Weights of a small GPT-style language model, trained from scratch on English Wikipedia.
Size: 9 layers, width 192, 2 heads of 96 (1 for keys and values), MLP 384 SwiGLU, vocabulary 8192, 6.14M parameters.
Architecture: no biases in attention or MLP, untied embeddings.
Training: a variant of Adam for these matrices, 114M tokens, 6959 steps.
MLP neurons of a small language model. Each row is named by its layer, matrix (down: output weights) and neuron, and shows model dimensions 0-95. Each number is 50 + 12 x the weight over its row's rms, rounded and kept within 0 to 99. A neuron's up and down rows have the sign that makes its largest values positive.
After each neuron's rows, "fires before" lists the tokens most often just after its 100 highest values on Wikipedia text that the model never trained on. A number after a token or word is its count.

L4.down40:46 33 39 44 27 33 52 62 60 51 49 49 37 39 44 38 48 53 62 76 56 38 58 66 53 74 28 46 74 55 34 44 74 52 56 63 35 45 57 60 48 73 57 42 42 48 30 62 65 49 28 62 47 50 46 50 43 57 50 56 54 51 37 48 46 36 43 53 61 51 32 54 39 56 51 51 41 61 43 43 42 18 37 35 56 47 53 50 53 33 45 47 54 52 73 62
fires before: "2" 40, "0" 17, "1" 11, "present" 6, "km" 4, "s" 4

L4.down16:45 46 46 26 38 38 50 58 61 50 68 38 59 36 41 53 38 63 55 24 51 39 61 56 49 69 64 48 52 69 42 57 55 47 34 60 54 37 53 52 71 49 32 62 62 46 40 65 61 51 50 76 60 44 69 56 56 32 49 53 50 51 50 42 51 54 55 60 56 32 47 66 38 50 50 49 60 65 50 72 59 66 31 67 69 44 47 62 59 62 44 43 36 38 51 32
fires before: "0" 20, "1" 12, "7" 11, "6" 10, "9" 10

L4.down341:64 65 60 34 63 50 27 44 33 65 52 56 57 54 62 28 44 51 49 54 37 51 49 20 54 33 61 53 46 65 61 51 49 55 69 57 48 46 34 62 34 49 64 48 54 69 46 23 55 49 40 26 59 65 47 52 48 49 65 52 56 50 52 33 47 54 50 57 13 78 69 39 62 65 50 47 57 57 36 42 30 60 65 61 48 64 53 57 40 54 59 52 41 37 45 62
fires before: "9" 28, "8" 13, "===" 5, "The" 5, "==" 4

L4.down316:54 68 42 43 49 57 46 66 57 48 37 57 44 37 53 36 55 36 59 46 47 34 43 34 32 50 77 61 57 42 68 52 37 52 54 59 46 41 39 49 55 53 83 46 52 53 61 77 37 36 23 51 78 46 62 43 49 40 61 24 38 46 51 48 44 51 31 58 68 40 73 49 54 66 49 36 44 45 63 48 31 48 40 61 31 44 40 37 27 66 48 57 37 62 40 55
fires before: " |" 22, "." 12, "0" 11, "6" 7, "," 7, "}" 5

L3.down251:49 56 47 33 41 44 54 72 63 60 47 30 59 52 56 45 57 35 70 35 41 49 39 40 57 58 50 40 51 37 72 45 45 70 66 40 62 54 44 57 44 54 56 59 53 31 37 67 64 55 37 45 45 27 68 59 48 65 38 56 37 61 70 57 58 64 36 58 59 40 53 71 49 59 43 49 61 27 69 26 34 55 70 62 53 46 37 56 50 63 59 52 46 56 53 29
fires before: "8" 22, "7" 15, "5" 14, "2" 14, "6" 11, "4" 11

L4.down199:40 53 36 52 30 66 32 65 35 48 43 42 40 49 53 78 67 41 50 31 22 71 68 45 40 32 71 41 45 48 64 56 44 50 46 30 58 54 50 47 58 45 53 69 59 54 43 61 34 69 55 45 56 31 62 38 63 50 38 47 57 55 56 41 63 59 32 38 52 49 56 73 58 57 59 42 51 48 50 48 49 56 52 54 51 44 54 39 23 35 40 51 40 58 59 25
fires before: "9" 20, "7" 15, "8" 13, "6" 8, "5" 4, "0" 4

L4.down294:57 37 62 30 59 41 57 36 50 88 50 39 49 54 68 43 46 35 57 42 51 48 40 45 51 41 53 34 66 53 34 46 63 58 42 52 60 54 55 69 50 66 42 20 58 54 31 49 57 58 64 68 35 58 50 36 47 47 34 50 54 41 55 68 43 61 50 31 42 61 60 60 48 38 38 70 54 60 54 60 56 64 32 55 53 58 60 42 54 46 35 42 56 63 50 53
fires before: "9" 33, "8" 22, "7" 11, "1" 10, "5" 6, "0" 6

L3.down302:31 60 34 40 32 57 47 74 40 45 43 58 41 54 31 70 56 44 50 31 60 61 69 32 59 49 75 34 48 38 60 41 54 56 71 52 46 49 44 51 59 72 74 61 41 53 58 50 79 76 25 55 32 52 48 47 54 51 38 64 47 60 39 62 40 48 26 44 72 44 49 37 53 59 46 47 50 43 33 39 53 32 27 33 35 42 57 35 43 48 42 52 61 53 41 34
fires before: " |" 23, "9" 12, "==" 10, " income" 5, "5" 4, " " 4

L4.down167:61 29 56 44 47 48 56 39 44 28 42 28 58 27 33 41 47 51 62 54 30 39 44 62 53 50 52 37 56 47 37 37 18 50 47 41 64 39 30 69 45 67 28 42 39 43 51 73 73 32 54 40 48 53 63 73 70 61 61 58 63 42 51 42 46 34 45 45 43 57 32 42 62 57 49 54 26 29 50 40 58 59 77 66 66 61 58 61 39 67 46 44 60 47 39 48
fires before: "," 38, "3" 11, " |" 9, "0" 8, "6" 6, "4" 6

L4.down13:52 43 82 50 32 58 27 32 47 29 46 55 43 58 66 35 37 35 53 61 39 53 64 51 47 49 45 63 25 55 58 44 30 74 35 63 49 86 21 52 55 58 50 57 51 54 43 64 34 50 74 57 33 35 42 53 41 47 47 48 61 52 51 47 48 59 52 49 43 27 33 53 56 49 43 41 49 50 53 29 62 52 55 75 42 49 53 56 36 41 34 33 68 61 41 40
fires before: " |" 47, " (" 7, ")" 4

L3.down303:46 63 51 51 26 55 50 48 55 41 46 56 36 50 30 54 60 32 54 67 39 33 57 58 53 54 56 51 51 34 35 52 56 39 27 33 50 43 54 49 62 41 71 59 61 67 69 76 44 69 39 57 40 56 45 47 36 36 69 26 76 62 22 47 55 49 51 60 56 57 42 34 38 34 31 40 52 63 48 46 44 48 55 38 59 52 39 36 49 31 60 32 39 47 63 64
fires before: " |" 30, "." 17, "," 7, "0" 6, ";" 6

L4.down119:58 51 36 37 34 39 66 69 40 43 39 58 57 32 44 47 48 53 44 43 46 47 67 45 37 59 19 37 57 33 51 47 46 60 46 65 47 52 49 46 45 38 39 45 41 44 57 52 53 46 48 52 43 52 55 69 16 52 67 64 34 54 61 64 49 55 49 55 32 69 47 30 47 34 55 40 54 45 37 47 63 60 95 66 35 37 49 39 72 62 23 50 38 51 41 44
fires before: "9" 13, "5" 13, "7" 13, "4" 12, "6" 10, "3" 10

L4.down242:54 40 38 28 48 39 51 38 51 28 34 37 32 44 59 51 52 46 40 53 45 49 47 41 41 50 45 58 66 41 43 32 52 54 56 45 62 49 40 36 61 58 90 54 59 51 36 71 29 43 46 39 39 44 48 37 28 69 39 47 45 33 54 47 51 72 35 53 52 55 55 59 33 59 26 78 58 47 45 65 35 60 43 56 41 62 50 39 30 37 38 55 53 45 57 62
fires before: "0" 48, "9" 17, "8" 11, "." 4

L3.down149:65 66 43 43 43 32 56 47 62 74 41 45 49 58 42 52 51 32 63 53 64 47 54 50 46 36 56 52 48 61 51 55 43 48 68 34 47 67 54 55 43 74 54 56 64 59 39 49 60 42 52 61 53 47 39 32 18 62 41 31 57 44 73 41 47 46 50 35 40 65 50 50 32 41 43 56 37 43 45 29 38 61 60 52 52 58 41 62 44 61 44 58 33 62 38 82
fires before: "0" 70, "9" 6, "2" 4, "–" 4

L4.down189:62 28 75 57 40 56 46 44 21 56 51 52 51 68 45 25 53 51 50 64 68 49 56 50 48 25 44 48 41 63 53 43 43 60 63 68 38 53 02 35 33 65 63 54 34 49 35 63 39 43 53 83 57 43 51 71 28 49 64 52 58 62 46 61 45 41 61 58 51 41 46 52 55 50 53 49 46 39 64 33 70 56 64 59 53 57 46 42 60 50 21 48 61 53 64 60
fires before: " |" 63, ":" 9, ";" 8, " " 5

L4.down154:54 54 25 51 26 26 53 28 49 35 50 54 30 54 32 44 66 42 60 69 41 48 61 74 54 49 52 50 29 53 47 52 47 48 37 50 42 45 38 58 61 40 66 70 49 42 53 59 52 50 38 61 43 71 46 50 39 52 59 44 59 65 54 40 54 40 52 51 39 45 38 67 38 59 72 20 59 62 41 34 49 36 47 38 48 48 60 32 44 51 32 63 51 52 45 45
fires before: " |" 20, ";" 15, "2" 10, "9" 9, "0" 8, "1" 6

L4.down49:33 41 57 27 37 54 54 47 47 54 45 68 54 50 39 25 38 59 65 33 47 39 55 68 47 60 57 55 26 55 42 33 54 49 47 46 58 28 36 60 69 45 45 43 71 53 41 43 28 54 33 70 64 39 59 52 48 40 46 53 59 32 41 42 48 32 32 63 41 62 55 71 28 63 47 48 60 53 50 57 59 53 48 72 68 38 55 83 39 43 54 44 34 67 71 46
fires before: "0" 13, "1" 12, "7" 12, "8" 10, "9" 10, "3" 9

L3.down259:57 54 76 34 66 53 61 56 51 39 44 43 52 27 32 54 42 49 56 45 50 29 55 61 44 48 27 56 48 53 69 69 29 56 52 63 45 51 55 57 50 76 43 24 42 42 42 49 57 42 29 53 53 54 57 63 63 64 36 40 52 34 33 36 51 43 48 51 42 46 49 60 60 63 49 26 31 46 36 54 60 56 63 72 56 53 47 50 62 64 48 54 57 37 48 33
fires before: "," 53, " |" 10, "1" 8, "0" 6, "2" 5, "3" 4

L3.down362:63 36 54 29 14 64 48 63 44 47 59 41 41 59 61 51 53 32 46 67 70 56 48 44 42 54 41 47 52 54 73 54 56 60 70 48 34 52 41 71 38 36 42 45 21 42 57 47 44 38 68 65 43 50 56 46 63 32 52 47 54 51 56 74 33 52 48 55 56 43 65 70 53 33 50 45 56 63 57 45 61 32 44 46 31 48 62 46 49 75 42 73 51 52 64 59
fires before: ")" 32, ")," 12, ":" 9, " |" 7, ");" 6

L4.down323:49 57 60 53 47 46 56 47 46 65 37 50 37 53 74 52 53 28 53 49 50 36 55 52 48 65 65 22 58 60 50 40 51 46 37 59 51 62 41 48 47 72 67 75 64 62 49 56 54 60 50 45 57 48 28 44 61 49 76 39 43 44 56 47 51 23 38 47 50 56 44 58 49 50 38 56 65 49 30 34 45 31 67 74 63 50 68 48 33 39 35 45 62 55 61 55
fires before: "0" 21, "8" 13, "7" 9, "2" 8, "5" 8, "4" 7

L4.down76:52 52 27 25 55 50 42 35 35 57 53 58 36 50 77 49 71 56 53 36 43 40 44 45 43 58 48 54 38 61 48 23 58 56 42 54 47 46 52 49 24 35 60 66 68 59 56 30 54 57 34 54 37 68 49 58 44 52 46 56 49 86 50 53 48 56 39 33 42 65 39 56 42 29 49 43 66 66 34 48 44 48 59 38 66 43 46 43 73 42 43 35 51 50 67 41
fires before: "9" 38, "8" 17, "7" 9, "0" 8, "2" 6, "4" 6

L3.down312:41 40 36 27 48 62 59 31 71 64 61 67 68 52 41 11 46 58 63 32 41 56 70 67 57 59 41 42 42 49 23 38 51 62 54 63 51 46 45 64 58 64 68 64 35 54 60 53 59 62 59 62 38 50 54 55 34 41 36 46 57 36 47 66 43 52 38 70 54 61 38 54 40 53 37 35 72 64 45 54 56 56 46 50 56 52 60 66 54 44 72 44 45 52 62 43
fires before: "0" 16, "4" 12, "8" 12, "1" 11, "6" 11, "3" 9

L4.down62:77 47 50 52 45 58 39 55 43 38 43 62 50 46 69 31 53 31 56 43 19 55 42 35 37 38 54 56 54 51 49 61 47 62 45 60 48 50 42 48 52 37 43 49 77 58 60 46 51 40 75 37 48 38 58 41 34 57 54 22 74 65 42 51 55 49 34 50 45 53 51 74 48 63 35 53 52 51 55 76 22 44 44 70 74 58 20 59 47 55 53 45 38 47 43 40
fires before: "9" 21, "8" 13, "," 8, "6" 8, "7" 8

L3.down222:52 53 38 56 38 36 46 57 46 89 69 54 41 32 63 61 54 53 44 23 44 32 54 44 38 60 55 65 42 73 52 53 42 41 51 50 54 48 73 44 48 67 54 59 71 61 44 25 57 42 50 44 29 50 58 41 43 48 27 57 49 63 59 32 62 47 47 23 51 56 66 63 43 36 72 56 60 48 51 70 59 56 55 32 43 52 62 61 74 49 43 49 53 43 51 35
fires before: "9" 24, "5" 11, "th" 10, "7" 8, "8" 7, "1" 7

L4.down149:44 64 54 57 57 41 55 43 44 56 43 31 45 51 56 38 45 37 40 71 68 32 47 44 42 59 56 40 60 34 55 50 42 55 55 48 56 58 46 63 42 89 75 63 59 53 61 79 45 38 48 56 50 55 34 51 37 60 58 30 50 47 39 63 60 17 68 52 82 56 58 56 66 62 58 74 42 59 56 37 38 40 57 67 51 44 57 56 49 67 57 45 49 52 51 53
fires before: "9" 47, "0" 14, "5" 8, "1" 7, "3" 6

L3.down296:43 34 33 38 46 35 33 13 81 71 37 53 35 58 62 43 62 53 71 65 36 32 54 62 49 48 55 34 54 48 37 39 47 58 32 40 53 57 41 26 37 70 59 50 68 53 48 42 43 63 51 52 32 43 55 34 27 58 50 32 60 27 61 54 64 57 44 52 42 33 51 71 39 43 44 47 49 43 33 49 57 50 44 51 47 45 50 37 52 45 35 53 70 52 41 67
fires before: "9" 86, "8" 13

L3.down381:67 27 53 42 32 66 60 44 47 54 56 37 35 39 28 36 33 42 60 79 70 49 44 25 32 55 49 49 56 40 53 24 51 66 60 72 48 32 42 59 41 39 46 57 18 49 44 64 58 38 48 80 36 59 36 51 61 41 40 50 61 36 38 55 41 46 46 54 61 64 51 62 32 46 26 47 65 60 64 56 63 28 58 53 44 50 60 51 44 40 39 66 52 50 58 69
fires before: ")" 31, ")," 14, ":" 11, " |" 9, ");" 8

L3.down196:68 56 58 68 56 57 52 35 49 39 39 36 35 49 55 49 56 45 57 59 39 35 55 68 29 49 37 38 45 41 40 28 36 25 50 48 55 63 57 65 42 65 48 56 57 59 43 73 58 58 43 49 33 38 38 50 64 56 55 42 51 48 42 42 58 28 46 49 61 40 43 61 54 53 50 51 41 52 41 39 50 39 68 78 64 51 65 46 18 44 37 47 64 69 61 38
fires before: "0" 23, "," 15, "1" 14, "2" 10